Part of a small language model's weights: LayerNorm before each block, 13743 steps.
MLP neurons of a small language model. Each row is named by its layer, matrix (down: output weights) and neuron, and shows model dimensions 208-303. Each number is 128 + 24 x the weight over its row's rms, rounded and kept within 0 to 255.
After each neuron's rows, "fires before" lists the tokens most often just after its 100 highest values on Wikipedia text that the model never trained on.

L6.down939 [106  79 116 133  82 136 120 139  83 118 140 120 153 112 165 145  73 110  95 128 109 118 158  99 127 125 147 114 140 121 153 136 134 132 153 121 123 117 145 137 142 104 175 134 118 149  86 120 144 149 157 101 149 129 144 101 101 137 105  88 134  88 125 131 109 172 120 176 118 122  72 121  99  75 110 140 115 163  80 165 134 156 139 122 122 101 159 112 144 146 146 128 143 143  96 134]
fires before: "\n", "  ", "=", " 6", "|"

L6.down532 [112 156 160 134 153 139 119 117 147 138 128 165 150 148 177 109  95 112 132  78 139 132 128 153 100 117 161 125  83 202  54 131 123  79 172 109 160 126 112 103 111  95 159 130 137 138 116 146 143 136 172 121 103 116  79 113 160 108 106 112  88 127 155 130  79 151 165 123 128 155 104 117 152  75 144 135 106 107 128 120 159 140 114 130 115 119 129 125 105 141 145 152 145 172 152  94]
fires before: "="

L6.down1169 [160 125 116 110 152 119  90  97 159 131 104 159 103 148 131  88  98 149 178  93 120 129 162 115 130 116 154 130 132 141  88 130 125 121 170 124 115 116 153 173 111 116 130 113 107 127 141 139 136 153 124 136 127 103 106 121 159 152 126 162 122 137  82 140 170 180 119 125 147 133 150 172 150 114 152 100 156 113 100  96 140 115 137 135 126 114 128 139 156 144 137 150 122 114 118 184]
fires before: "-", "|", " |"

L11.down1269 [126  85 115 104 122 126 135 134 127  86 119 186  68  98 112 104 149 157 110 154 132 131 148 102 160 123 116 132 167 155 125 127 137  85 118 170 136 169 149  83 128 119 108 129 133  99 157 144 120 148  78 122 146 131 118 129 180 132 151 135 129 150 154 138 129 116 120  99 127 111 159 112  86 139 131 109 123  84  92 199 101 146  98 110 105  80  89 190 132 132  89 153  85 125 139 114]
fires before: ",", " in", " of", " he", " the"

L6.down126 [180  91  90 131 151 126 148  95  99 109 123 174 128 126 120 110 148 123 120  84 137 126  88 149 132 141 167  89 116 103 104 119 102  85 139 103 132 106 196 101 141 121 133 151 115 145 137 136 139 142 159 116 112  94 109 139 137 134 127 131  98 100 144 108 129  95 123 128 138  98  95 141 147  89 165 103 149 126 115 176 110 134 124 117 135 163 142 182 136 108 136 135 123  83 130 128]
fires before: "\n", "  "

L12.down1033 [131  83 102  98 140 157 139 110 114 102 127 119 144 150 129 102 101 172 160 119 124 158 157 168 113 181 143 104 100 143 143 139 130 141 129 125 115 125 134 157 114 134 112 127 124 129 144 134 138  70 137 114 152 124  86  99 182 161  90 129 144 140 144 118 123 124 108 113 137 122  83 119 122 111 162 134  90 166  94 140 146 129 115 130  94 110 101 230 143 120 113 151 117 127 112  94]
fires before: "1", "3", "2", "6", "9", "0"

L12.down1485 [138 134 137 117 120 106 146 177 117 116 115 119 147 169 155 134 119 145 106 125 162 115  65 110 156 149 117 160 163 147 123 108 110  77 134 134 174 134 136 119 127 151 103 186 129 160 145 131 132 130  90 105 183 145 105  91 117 166 118 127 138 100 123  87 169 150 129 175 135 143 146  97 117 127 171 121 104 134 102 135 115 172 126 122  90 105 144 178 145  73 134 141 128 115 137 137]
fires before: " the", " of", "u", " a", "line"

L6.down1492 [135  97 115 129 146 133  92 125 115 149 114 108 137 153 162 104 120 126 156 129 102 133 140 179 114 169 136  93 116 136  87 141 155  87 168  92 110 140 121 135 188 102 109 167 162 144 118 117 113  95 135 130 110 123 106  93 117  81  92  95 124 145 135 179 148 120 136 128 105 162  90 121 178 106 145 123 172 133 146 109 136 153 107 135 125 108 142 210 110 122 134 113 121 104 158 130]
fires before: "=", "\n"

L6.down1277 [121 134 106 141 146  89 120 133 149 125  67 108 110 110 127 123 119 125 121 118 120 112 121 110 109  98  79 119 139 136 140 131  88 138 111 118 144 119 152 126 167 106 116 113 163 168 135 134  85 189 115 115 119 115 117 130  87 144 160 120 135 153 105  90 116 137  88 123  79 142 105 153 136 139  78 138 131  86 167 127 103 149  93 111 140 116 142 151 117 147 130 170 170 124 132 146]
fires before: " |", "\n", ";", ".", "–"

L6.down1140 [ 77 135 176 153 118  94 185 156 131 132 177 110 112 128 120 186 103 123 127 139 168 108 118  89 171 121 121 170 105 133 113 103 130 135 142  96 127 139 118 166 142 111 152 130  98 166 119 113 109 108 123 146 105 146 112 117 120 124 127  72 113 137 131  90 153  83 114 113  69  82 154 119 155  75 107 106 109 161 114 125 109 143 129 149 145 110  91 179  93 141 151 122 135 125 158 152]
fires before: "\n", ",", " (", "s", " and", " guitar"

L12.down439 [140 160 102 131 100 131 145 162 108 105 132 131 122 153 123 146 109 148 126 113 120 117 150 119 142 152 144 104 126 131 150 152 113 129 100 126 136 180 157 177 111 126 125 120 161 131 128 125 105 122 121 131 127 190  77 131 181 116 175 125 116 114 126 135 165 118 100 167 113 125 146  95 123 114  71 148 144 148 123 129 167 151 140 109  56 108 121 192 120 137 106 141 134 100 161 109]
fires before: " |", "\n\n", "\n", " (", " and", ","

L11.down275 [164 136 102 109 170 175 134 122  88 136 162 130 119  69 114 126 133 130 125 128 126 101 179 115 104 106 134  81 107 138  97 110 106 177 164 113 132 159 136 135 107 120 133 162 104 141 127 129  97 126 142 140 141 143 170  96 137 174 121  77 111 157 103  92 126 117 146 101 124 115  97 138  82 100 130 141 109 149 137 136 138  66 136 117 151 127 108 113 133 118 109 100 104  82 141 118]
fires before: " |", "%"

L6.down1349 [110 134 142 108 135 114 125 146 105 181  98 160 146 107 142  79  96 139 156 128 105  75 152 143 117 130 181 129 110 136 117 106  89  88 131  83 102 138 110 115 121 142  67 142 112 197 118 157 138 136 106 141 108 129 115 113 173 125 148 139 113 116 119 175 160 143 169 161 135 138 110 140 103 154 122  93 147  88 152 111 129 186  98 143 137 111 106 122 149 142 123 168 133 174 150 107]
fires before: "=", "\n\n", " ="

L6.down1860 [104 102 120 157 113 122 138 132 118 118 103 151 157 146 130 133 117  91 123 127 140 129 170 116 113 122  79 139 144 113 115 188  85 182 124 170  96 122 152 163 103 122 108  99 126 135 140 124  97 184 111  96 109 174 103 120  94 109 112 122 122 151 133 133 117 132 168 146  96 173 133 135 113 113 135 110 110 138 156 157  95 162 117 134 124 133 125 137 131 129 104  90 131 122 118 177]
fires before: " was", ".", "\n", ",", " is", "\n\n"

L12.down1481 [ 86 113 124 107 143  86 117  67 132 116 104  71 117 128 138 150 156 130 130 138 116 123 130 135 113 152 147 125 172 123 116  82 136 136 112 150 127 186 157 136 128 132 129 110 110 153 155 101 115 110 129 130 158 149  99  92  86 161 144 190 128 149 118 155 143 131 148 152 134 106 134 149 125  97 151 122 154 142 124 147 128  99 127 143 181  88 149 147 153 146 124 109 116 114 132 151]
fires before: " (", ",", " |"

L12.down1558 [153 146 156 120 105 110  94 102 149  82 138  89 145 127 143 131 187 105 131 124 119 121 112 149 154 119 132  99  91 111  82 134 138 148 137 134 104 127 162 141 148 121 141  92 122 138 147 116 108  94 131 135 155 110 126 112 112 108 164 114 138 112 175 185  89 140 107  96 132 128 128 128  61 124 152 155 112 153 147 117 129  69 102 142 122 130 125 157 108 129 114 134 113  82 141 143]
fires before: " as", " to", " for", ":", " by"

L12.down530 [144 114 111 137 146 142 157 105 124 164 140 107 105 122 131 178 138  94 121 111 125 143 148 135 109 129 123 115 126 118 131 146 149 124 130 100 132 112 100 143 106 170 100  94 155 122 129 108 146 142 129 152 164 134 101 103 150 132 113 157 132 163  85 127 159 146  95 119 100 130 125 116 111 163 131 148 100 138 181 121 108  60 124 164  95 139 139 130 133 172 154 111 164 153 127  90]
fires before: " |", ".", "|"

L11.down1370 [103 141 125 132 174 122 121 121 119 132 137 117 121 109 116 167 113 142 140 144 175 140 135 114 115 123 129 122 122 122 139 121 191 111 140 118 133 127 104 170 116  77 140  93 107 201 143 124 139 161 137 122 132 174 142 134  87 130 103 104 108 153 115 133 107  71 127 154  82 114 109 104 107 114 147 141 133 133 112 154  93 141 121 180 141  87 161 129 160 153  95 151 121 129 131 103]
fires before: ".", ",", "\n", " in", " and", " ("

L6.down836 [146 105 109 128 161 113 129 106  51 152 130 138  98 144 140  99 162 127 125 101 142 107 167 118  99 143 149 155 138 108 128  98 127  96 140 168 147 140 140 146  84  99 128 105 131 139 140 120 165 142 143 137 124 176 162 128 122 113 133 106  80 101  98 117 132 108 141 135 169 122 121 124 150 118 153 142 162 136 119 129 123 152 139 150 168  85 134 163 106 132 122 167 137 112 112 139]
fires before: " |", "|", ";"

L11.down802 [158 148 135 126 110 134 140 126 122 126 103 106 160 122  98 110 115 157 129 122 160 122  77 152 152  98 108 182 148 160 153 130  90 133 129 118 142 171 105 119 144 105 127 145  97 151 162 122 128 128 149 155 100 132 132  93 145 142 150  80 120 107 107 173 148 150  68 168 106  98 136 195 144 140 105  85 125 117 133 121 108 160  99 157 135 135 112 140 142 124 114 132  83 136 108 118]
fires before: " |", "=", "\n\n", "\n", "}", "."

L6.down1213 [139 128 135 127  98  88 140 135 144 172 128 111 159 116 155 107 121 112 142  91 159  87 127 130 125 129 113 111 121 136 139 143  86 127 123 132 134 116  88 142 135 111 110 121 140  84 140 197  95 155 116 142 121 110 123 110 132 127 146  96 163 104 144 138 120 119 177 144  96 143 125 127 142 137 156 137 159 106  98 143 119  95 127 110 122 125  93 125 127 149 152 119 121 125 121 158]
fires before: " |", ")", "–", ".", "-"

L6.down1184 [103 170 137 165 103 130 152 183 154  92  97 142 166 144 133 132 162 113  97 155 140 170 159 126 148 117 157 128 101 115 139 122  99 131 138 154 157 124 151 127 107 121 128 122 151  92 132 156  99 137 111  97 111 172 133 127 128 136 148 129 188 126  84 124 135 124 121 118 128 155 116 129 145  97 156 135 142  99 132 115 108  82 134 108 156 113 130  75 116 133 173 138 134 123 157 148]
fires before: " |", "|", ":", " of", "."

L12.down1503 [104  67 141 156 131 135 137 108 108 112 152 114 103 155 130 149 114 141 107  98 132 145 138 130 126 104 139 121 128 154 115 142 109 124 167  79 100 104 152  97 132 137 162 134 121 135 154  92 154 129 177 114 110 164 139 155 154 142 147  98 105 143 157 130 122  83  94 102  97 147 134 113 139 110 124 134 151 139 117 133 122 140 154 164 121  98 178 155 149 112 108 151 109  97 151 133]
fires before: " |", ".", ",", ";", "\n", "\n\n"

L6.down1910 [114 100 105 122 127 112 156 105 141 138 131 155  87 130  64  97 139 166 107 142 149 118 137 114 156 155 129 145 121 126 120 123 122 127 174 171 100 147 107 153  85 104 169 159 161 171 120 125 138 158 116 155 117 157 123 130 119 144 144  97 135 157 123  96 136 130 140 143 108 151 110 137 124 168 133 161 126 118 115 152 161 123 139 130 118  78 117 115  86 116 132 144 133 117 127 151]
fires before: "="

L11.down182 [ 96 160 132 123  86 139 122 147 124 130 139 100 119  90 141 123 157 120 162 143 111 129  98  94  89 143 148 141 186 169 147 178  47 130 135 137 120 151 129  98 118 135 153 169 113 116 135  64 115  95 157 140 107 102 117 129 107 128 112 110 157 124 159 117 138 121 143 157 131 101 150 112 157 123  89 149 182 130 139  91 134 153 135 137 119 104 139  90 107 138 147  69 142 146 106 121]
fires before: "–", " |", "-", "\n"

L12.down1149 [146 129 151 114 129 110 130 141 139 125 124 148 147 131  86 146 108 159 140 139 107 120 175 133 151 154 154 137 109 139  86 154 120 116 110 141 140 138 132 133 153 145 151 145 141 142 116 142 120 163 131 136 126 132 138 128 171 137 116 141 148 161 119 133 138 113 121 146 129 128 160 134  97 125 110 140 144 147 104 124 137 165  98 153 120 125 105 136 127 139 111 155 121 162 138  99]
fires before: "\n", "\n\n"

L12.down592 [ 85 119 181 116 135 105  88 166  98 128 146 121 135 128 150 155 136 125 100 142 130 130 113 146  95 154  82  90 102 127 147 113 149 173 187 121 136 122 133 148 147 127  92  87 145 135 137 138 137 131 170 119  76 129 153 115  99 149 122 115  88  88 116  75 101 125 110 105  86 129 133 144 127 147 146 161 135  69 146 139 104 148 202 131 142 106 151 159 129  87 129 108 108 168 120 122]
fires before: "'", ",", " (", "hip"

L11.down696 [ 74 135 124 133  75 138  95 104 143 166 126 131 131 118 119  52 180 119 153 134  74 131 149 127 155 134 134 129 156  95 142 105 135 136 139 135 129 122 177 158 105 104 160 133 151 141  94 130 140 164 116  83 154  79  93 133 140 151 156 169 139 123 113 123 122 135 146 129 142 163 119 144 107 157 110 159 139 110 156  87  90 147 126 150 119 107 102 144 129 143 120 137  92 149 143 150]
fires before: "s", "ley", "il"

L6.down842 [175 147 120  97 159 110 106 134   7 145 141 104 111 148 165 108  95 139 133 102 158 111 132 126 137 148 169 122 121 129 103  94 124 148 126  98 133  89 122 115 162 109 137 116 157 127 157 104 116 147 110  92 106 131 125 135 122 135 127 109 128 134 139 145 108  90 112 101 130 121 121 120 143  95  99 115 161 139 148 150 174 182 158 151 130  99 107 205 138 137 135 169 135  95 129 109]
fires before: "-"

L12.down962 [169 122 146 125 119 119 128 139 151 136  94 113 163 122  95  89 137 127 138 161 140 132 141 122 136 129 144 136 110 174  89  81 112 149 136 144  95 110 139 108 140 141 110 129 112 140 163 117 125 136 148 123 155  93 104 110 142 109 111 132 179 154 147 186 150 104 144 105 157 148 122 143 161 178 111 133 114  79  79 139 174 148 116 160 154 149 137  84 154 164 102 166 134 116 137 128]
fires before: "0", "1", "2", " 0", " 1"

L6.down92 [120 134  79 106 134 131 124 107 122 162 105 119 111 101 119 118  92 159  94 190 147 108 122  91 133 149 110  96 133 135 128 155 100  91 152 114 142  97 147 147 113 114 152 124 164 140 152 140 113 149 186 122 172 148 153 122 155 122 129  74 119 177 120 133 123 112 134 134 159 144 126 101 103 106 121 137 104 176 124 144 144 105 115 133 127 136 155 103 137 155 123 117 118 148 126 133]
fires before: " |", "="

L12.down1038 [129  84 164 152 133 116 119 139 111 128 128 160 160 128 129 126 131 108 133 141 105 134 163 143 147 140 101 122 171 147 121 115 145 133 112 100  95 125 107 140 122 154 143 153 124 126 127 178 135  96 142  95 148 132 122 113 139 163 100 110 150 125 132  71 122 139  79 169  87 132 120 138 130 108 127 105 152 104  76 148 127 130  96 144 141 111 125 155 107 161 125 138 199 125 123 105]
fires before: ")", " |", ";", "0", "1", " 0"

L6.down1129 [183  94 108 112  67  93 122 112  92 120 138 135 117 128 124 156 141  90 120 115 103 128 136 115 135 106 133  84 165 100 142 111 130 113 140 128 155 114 176 116  99 128 135 135 127 127 144  95 142 143 125 128 148 111 130 105 100  92  92 142 146  88 163 143  97 118 111 119 133 158  90 173 127 119 132  67 153 143  93 134 129 124  73 146 107 111 136 185 111 103 137 132 125 126 115 160]
fires before: "\n", "-", "\n\n"

L12.down96 [103 143 106 122 116 170 106 138 154  89 133 108 134 119 115 116 149 109 115 126 113 135 111 138 167 114  94 101 159 135  93 158 128 123 122 103 142 132 137  88  98 120  92 128 156 113 108 159 144 122 111 129 165 153 137 141 120 101 132 112  87 161 113 150 129 129 131  91 125 125 109 113 116 128 141 101 152  95 118 153  88 135  40 136  95 141 107 178 130 133 108 113 109 106 154 148]
fires before: ",", ".", " to", " and", ")"

L11.down1389 [123 102 145 107 151 108 124 142 101 136 106 174 141 135 130 116 138 110 128 150 136 117 100 128 126 125  99 112  96 156 118 142 143 103 120 137 159 169 119 135 116 154 127 131 103 146 125 150 106 134  97 139 150 178 130  91 117 106 133 168  99 126  89  95 142 138 130  67 110 164 158 122 121  81  97 134  91 128 164  94  99 115 115 140 145 129 124 151 154 100 133 153 120 143 127 137]
fires before: ",", "|", "=", "\n", ".", "\n\n"

L6.down1520 [108 129 156 121 127 131 113 156 112 134  79 135  82 106 162 110 128 100 107 140 128 130 141  84 128 121 119 135 127 106 128 146 111 119 117  93 116 142 100 160 116 148  83 105 126 134  96 131 103 156 135 128 131 124 109 119 150 122 118 141 122  98 117 156 121 150 174 138 142 135 108 148  84 160 117 119  84 160 125  58 147 108 100 114 115 115 174 103 117 156 157 187 143  79 100 124]
fires before: " |", ".", ","

L11.down1598 [117  80 153 111 149 174 106 152 130  94 156 118 116 128 136 140 127 133 117 112 132 126 123 122 139 111 138 171 128 132 161 125 124 101 129 136 133 179 129  98 125 139 113 144 127 126 153 129 142 202 111 119 146 126 107 107 131 125 145 117 140 132 126 140 135 117 137 133 101 127 177 147 133 140 124 138 139 104 123 135 109 153 129 151 124  65  98 156 134 113 138 150 128 111 119 103]
fires before: "\n\n", " He", " The", " She", " In", " It"

L6.down540 [117 142 125 119 133 156 172 144 107 139  83 125 120 125 122  93 105 136 109 126 173 121 134 101 151 121 101  95 118 125 118 160 125 116 107 118 158 117 172 129  87 134 129 109 128 135  85 114 143 132 161 131 147  91 135 137 102 132 141  99 155 152  96 104 149 124 147 128 128 104 142 149 121 110 125 138  98 130 150 102  90 108 123 176 173  75  93 124 190 167 133 152 131  74  87 100]
fires before: " |", "\n", "1", " P", " Q"

L11.down349 [113 133 130 141 116 162 140 168 172 162 114 167 169 141 161 121 145 128 136 105  93 134  81 119 112 109 139 121 135 100 146 149 114 119 144  80 151 134  99 113 149  92 125 149 138 130 116 124 120 115 116 147  84 105 104 134 133 112 144 129 122 148 135 110  99 123 151 115 136 135 157 133 194 101 154 149 114 163 132 109  92  92 114 138 135 133 125 103 180 158 156 145 105 107 120 128]
fires before: "-", "|", "like"

L12.down61 [142  71 132 112 150 141 140 162 105 115 115 132 202 153 154 110  81 155 128 137 114 155 145 159 110 147  84 141 108 169 121 141 106 108 135 106 132 109 126 109 112 135 121 154 102 142 139 130 156 157 161 104 168  81 122 152 155 119  93 148 140 134 122 149 140 120 110 114 139 162 103 131 132 127 122  97 138 162 123 124 168 131 115 131 144 134 105 173 103 145 113 157 114  69 118 127]
fires before: "2", "0", "6", "1", "3", "4"

L11.down388 [162 169 121  86 132 107 131 136 157 141 132 138 137 109 164 165 153 103 115 126 138 158 115 147 109  73 158  80 126 153 104 117 137  90 139 159 144  95 136 156 131 129 158  80 118 117 136 155 100 142 146 128 120 139 143 110 157 105 133 119 167 136 157 137 111 107 107 104 120 142 130 137 129 129 137  79 169 163 106 134  91 138 120 116 128 170 149 189 159 154 108 147 118  98 138 109]
fires before: " by", " to", " in", " with"

L12.down852 [148 153 123 155  82 171 105 109 137 151 163 109 137 111 141 141 112 129 121 146 164 148  97 142 149 140 138 145 151 103 141 177 145 142 150 142 143  97 151 154 142 111 128 119 160  91 111 145 143 188 153 108 127 114 140 170 145 128 102  89 137 163 134  66 135 121 111 100 111 117 139  87 138 112 123 128  95 141 125 131 110 131 116 164 116 122 120 143 100 106 180 134 110 130 141 156]
fires before: ",", ".", "–", " |", "\n\n", " and"

L11.down1472 [175 122 151 123 153  82 139 156 103 108 112 149 144 101 132 142 138 151 126 147 111 125 128 133 150 118 135 147 116  94 120 140 150 107 111 142  94 135  67 112  93 117 115 142 119  99 137 169 127 168 105 111 124 113 181 121 168 112 114 131 159 123 114 147 129 125 123 117 154 142 107 156 167 120  94 109 116 141 152 106 137 131 103 148 164 147 156 167  79 126 115 169 171 132 115 158]
fires before: "0", "1", "\n\n", "2", ":", " 0"

L6.down1027 [101 111 138 127 144 113 140 139 146 120  91 124 128 162 143  80 177 116 173 111  72 169 117 133 127 152 110  87 143 149 111 147 112 119  73  85 125 154  87 121  60 113 103  99 169 152 156 191 123 116 105 132 145 122 122 144 121  71 109 151 153 126  80 124 165 135 147 153 141 154 155 119 125 177 146 102  96  90 124 131 126  95 109 151 152 122 139 132 146 149 111 154 165 119 120  90]
fires before: ",", "\n", ";", "\n ", " |", "."

L6.down1679 [113 135 114  80 110 109 145 132 155  96 117 117 182 144 155 120 131 144 133 106 144 128 139 163 105 144 144 134  94 164 116  97 142 138  94  82 131 119 115 133 132 158 173 134  94 131  83  85 140 125  89 122 184 152 127  96 140 122 144 121 128 111 149 116 126 148 149 115 162 149 140 107 169 116 173 121 125 154 129  75 121 139 191 144 118 137 111 223  70 140 144 116 160 138 139 169]
fires before: " |", "=", ".", "|", ","

L6.down205 [145 133 125 130 152 120  92 157 114 144  90 121  90 122 112 171 117 113  87 188 147 140 145 136 129 138 118 146 128 139 128 124 163 121 133 151 167 109 158 117 115 163 123 151  86 154 103 129 122 177  92 147 167 126 125  62 116 100 137 140 134  99 132 170 121 130 155 136 125 182 133 143 127 116 156 102  96 131 142 126 102  99 146 153 143 113 135 116 127 109 116 135 124 119  92 125]
fires before: " of", "=", ","

L12.down561 [105 158 105 145 157 130 153 141 116  89 146 168 130 154 118 109 187 128  72 125 128  96 117 154 137 126 145 123 146 135 203 126 118 125 122 126 161 163 156 128 125 174  94 180 122 102 118 121 118 107 150 121 149 133 142 146 118 155  94 165 137 121 134 154 103 142 127 115 136 119 118 154 171 127  96 152 142 142 152 161 135 123 104 100 102 141 133 156 134 140 123 123 146 133  85 100]
fires before: ")", "\"", ",", "]", "}"

L6.down405 [128 156 168 154 152 153 120 154 105 112 120 111 114 137 130 101 155 106 152 165 150 111 129 115  85 144 142 155 152  99 117 104 153 135 133 112 148 108  68 113 126 145 112 162 118 113 128  90 108  95 119 114 120 113 103 123 119 117 172 155 100 133 134 153 164 143 143 130 157 118 154 134 160 155 125  88 163 135 130 118 140 138 138  75 109 149 141 140 127 126 148 119 112 161 109 159]
fires before: " |", " 14", " 36", " 46", " 3", "–"

L6.down987 [108 114 147  55 126 113 106 152 132 125 132 138 161 134 162 134 113 125 116 149  57 179 114 138 110 136  98 131 115 159 176 117 100 131 125 138 172 144 103 131 116 122 143 135 149 157 107 119  88 163 121 151 140 145 134 102  94 118 130 182 122 157 142  56 111 153  99  99 104 113 135 157 155 100  65  98 121 115 117 168 121  92 124 160  84 130 129 168 161 136 114 102 119 122 167 115]
fires before: ",", " |", ".", ";"

L6.down368 [106 104 135 125 114 130 136 167 130 110  84 121 124 143  76 114 125 149  85 127 126  74 150 156 139 122 125 136 151 146 122 159 148 168 117 170 170 144 118 150 138 149 105 160  93 141 137 146 104 129 134 156 178 118 142 160 122 133 128 125 149 108 104 101 128 108 144 139 110 130 128  97 117 112  84 128 125 108 158 106 109 162 140 132 142 113 104  77 153 123 165 148 102  98 130 112]
fires before: "-", "|", "up", ","

L12.down84 [119 130 138  84 118 131  99 119 117 167  99  98  83 158 124 104 134 141 126 156 139 144  88 169  87 149 136 128  75 117 134 102 137 109  94 146 146 147 122 128  84 129 171 123 161 158 164 139 106 125 118 141 127 134  99  90 118 120 160 144 149  99 144 147 122 104 125 125 104 114 130 107  96 134 138 123 102 135 206 113 142 108 168 147 163 150 138  98 133 135 134 134 135 180 131 142]
fires before: ")", ":", " Released", "=", "|", " |"

L12.down1095 [179 129 152 159 134 158 122  86 142 121  76 171 169 120 135 103 134 134 120 125 132 117 159 170 145 108 109 116 117 138 103 134 163 116 160 137 120 119  99 131 148 111  91 164 109 131 134 147 142 169  98 130 121  74 117 161 128  81 127 146 128 135  97 132 119  94 143 116 138 156 133 190 134 116  95 132 141 127 131 172 154 102 127 135 137  99 127 150  93 140 132 133  91  99 135 113]
fires before: "0", "1", "2"

L6.down708 [124 127 107 115  92 100 122 115  29 140 128 135 141 131 155 137 138 120 135  95 154  92 103 140 130 137 155 112 140 148  76 112  91 162 130  91 153 143  97 139 129  84 141 143 106 115 154 113 136 109 111 127 160 148 136 133 100 105 160 125 114 121 133 173  96 113 156 145 106 131 127 117 118  87 149 126 125 145 149 109 134 182 141 156 131 131 103 143 131 154 146 169 113 147 124 132]
fires before: "|", "-"

L6.down122 [129 151 108 151 162 102 100 140 135 151 152  97 118 154 103  90 112 157 134 109 122 121 110 113 155 133 140 137  98 124 121 132 122 114 153 130  98  91 112 152 159 151 124 111 152 131 103 156 133 117 125 151 122 125 144 104 135 121 111  96 104 143 117 125 130 144 124 137 129 120 113 132 121 116 121 133  89 122 131 118 142 120 164 123 133  65 137 146 122 111 162 123 137 133 101 170]
fires before: "|", "-", " used", " Wi", " by"

L11.down1821 [137 144  90 144 109 130 132 187 116  87 126 101 128 144 132 159 163 121  94 130 112 124 130 159 109 139 191 127  85 133 148 123 118 102 107  83 123 126  58 137 130 137 111 155 108 111 121  97 181 156 117 133 119  93 128 152 146 153 117 143 162 149 135 146 104 108 136 126 147 169 112 122 159 160 142 144 127 138 107 106  97 168 103 159  78 147 119 164 104 118 112 111 123 125 120 106]
fires before: ")", ","

L6.down906 [ 68 120 116 158 155 122 173 108  89 135 113 121 136 127 166 112  90  83 118 122 133 153 112 108 147 100 148 150 162 136 159 170 150 129 110 122 171 144 120 134 127 147 147 138 123 132 112 145 105 194 154 126  98 179 132  88 118 134 175 151 114  92 122  99 154 154 174 126 111  85 176 103 139 148  86 131 119  66 160 128 135 144  98 113 170 108  97 104 129 121 129 121 132 117 117  96]
fires before: "|", "=", " |"

L11.down510 [ 76 155 148 129 124 125  92 130  96 130 168 122 155 143 162 102 133  82 148  98 107 124 128  91 150 125 149 121 106 140 123 148 146  95 112 130 132 138 138 142 119 107 145 134  95 166 114  59  94 113  92 114 149 116  55 168 120 142  93 150 106 129 100 128 127 117 132 152 173 139 132 164 111  93 109  75 134 136 134 103  98 125  96 134 124 101 206 103  82  94 141  97 129 146 101 115]
fires before: "s", "i", "o", " Long"

L11.down745 [134 152 114 131 149 182 142 136  65  82 128 153 157  96 122 138 120 127  93  95 157 137 172 131 140 106 141 129 164 133 160  95  63 102 106  91 133 125 153 176  83 150  83 141 103 112 171 116 151 123 135 170 171 135 131  96 160 140 140 126 141 134 154 121 181 154  98 125 132 143 178 155 132 157 135 123 111 142 132  86 123 126 100  69  93  88 113 123  98 110 126 118 126 112 103  93]
fires before: "\n\n", "\n", " and", ",", " He"

L12.down751 [173 138 137  99 150 142 127 148 167 100 122 115 122 187 134 138 141 155 130 123 133 112 118 175 134 130 163 107 103 113 131 126 105  80 154 136 119 102 106 156 153 134 126 140 122  86 100 113 128 155 107 126 106  99 124 146 157 112 125 154 142 110 148 125 119  97 111 108 130 112 111 137 149 116 134 145 113 160 135 154 153 187 133 135  81 106 136 149 112 129 135 142 153 139 106  99]
fires before: ")"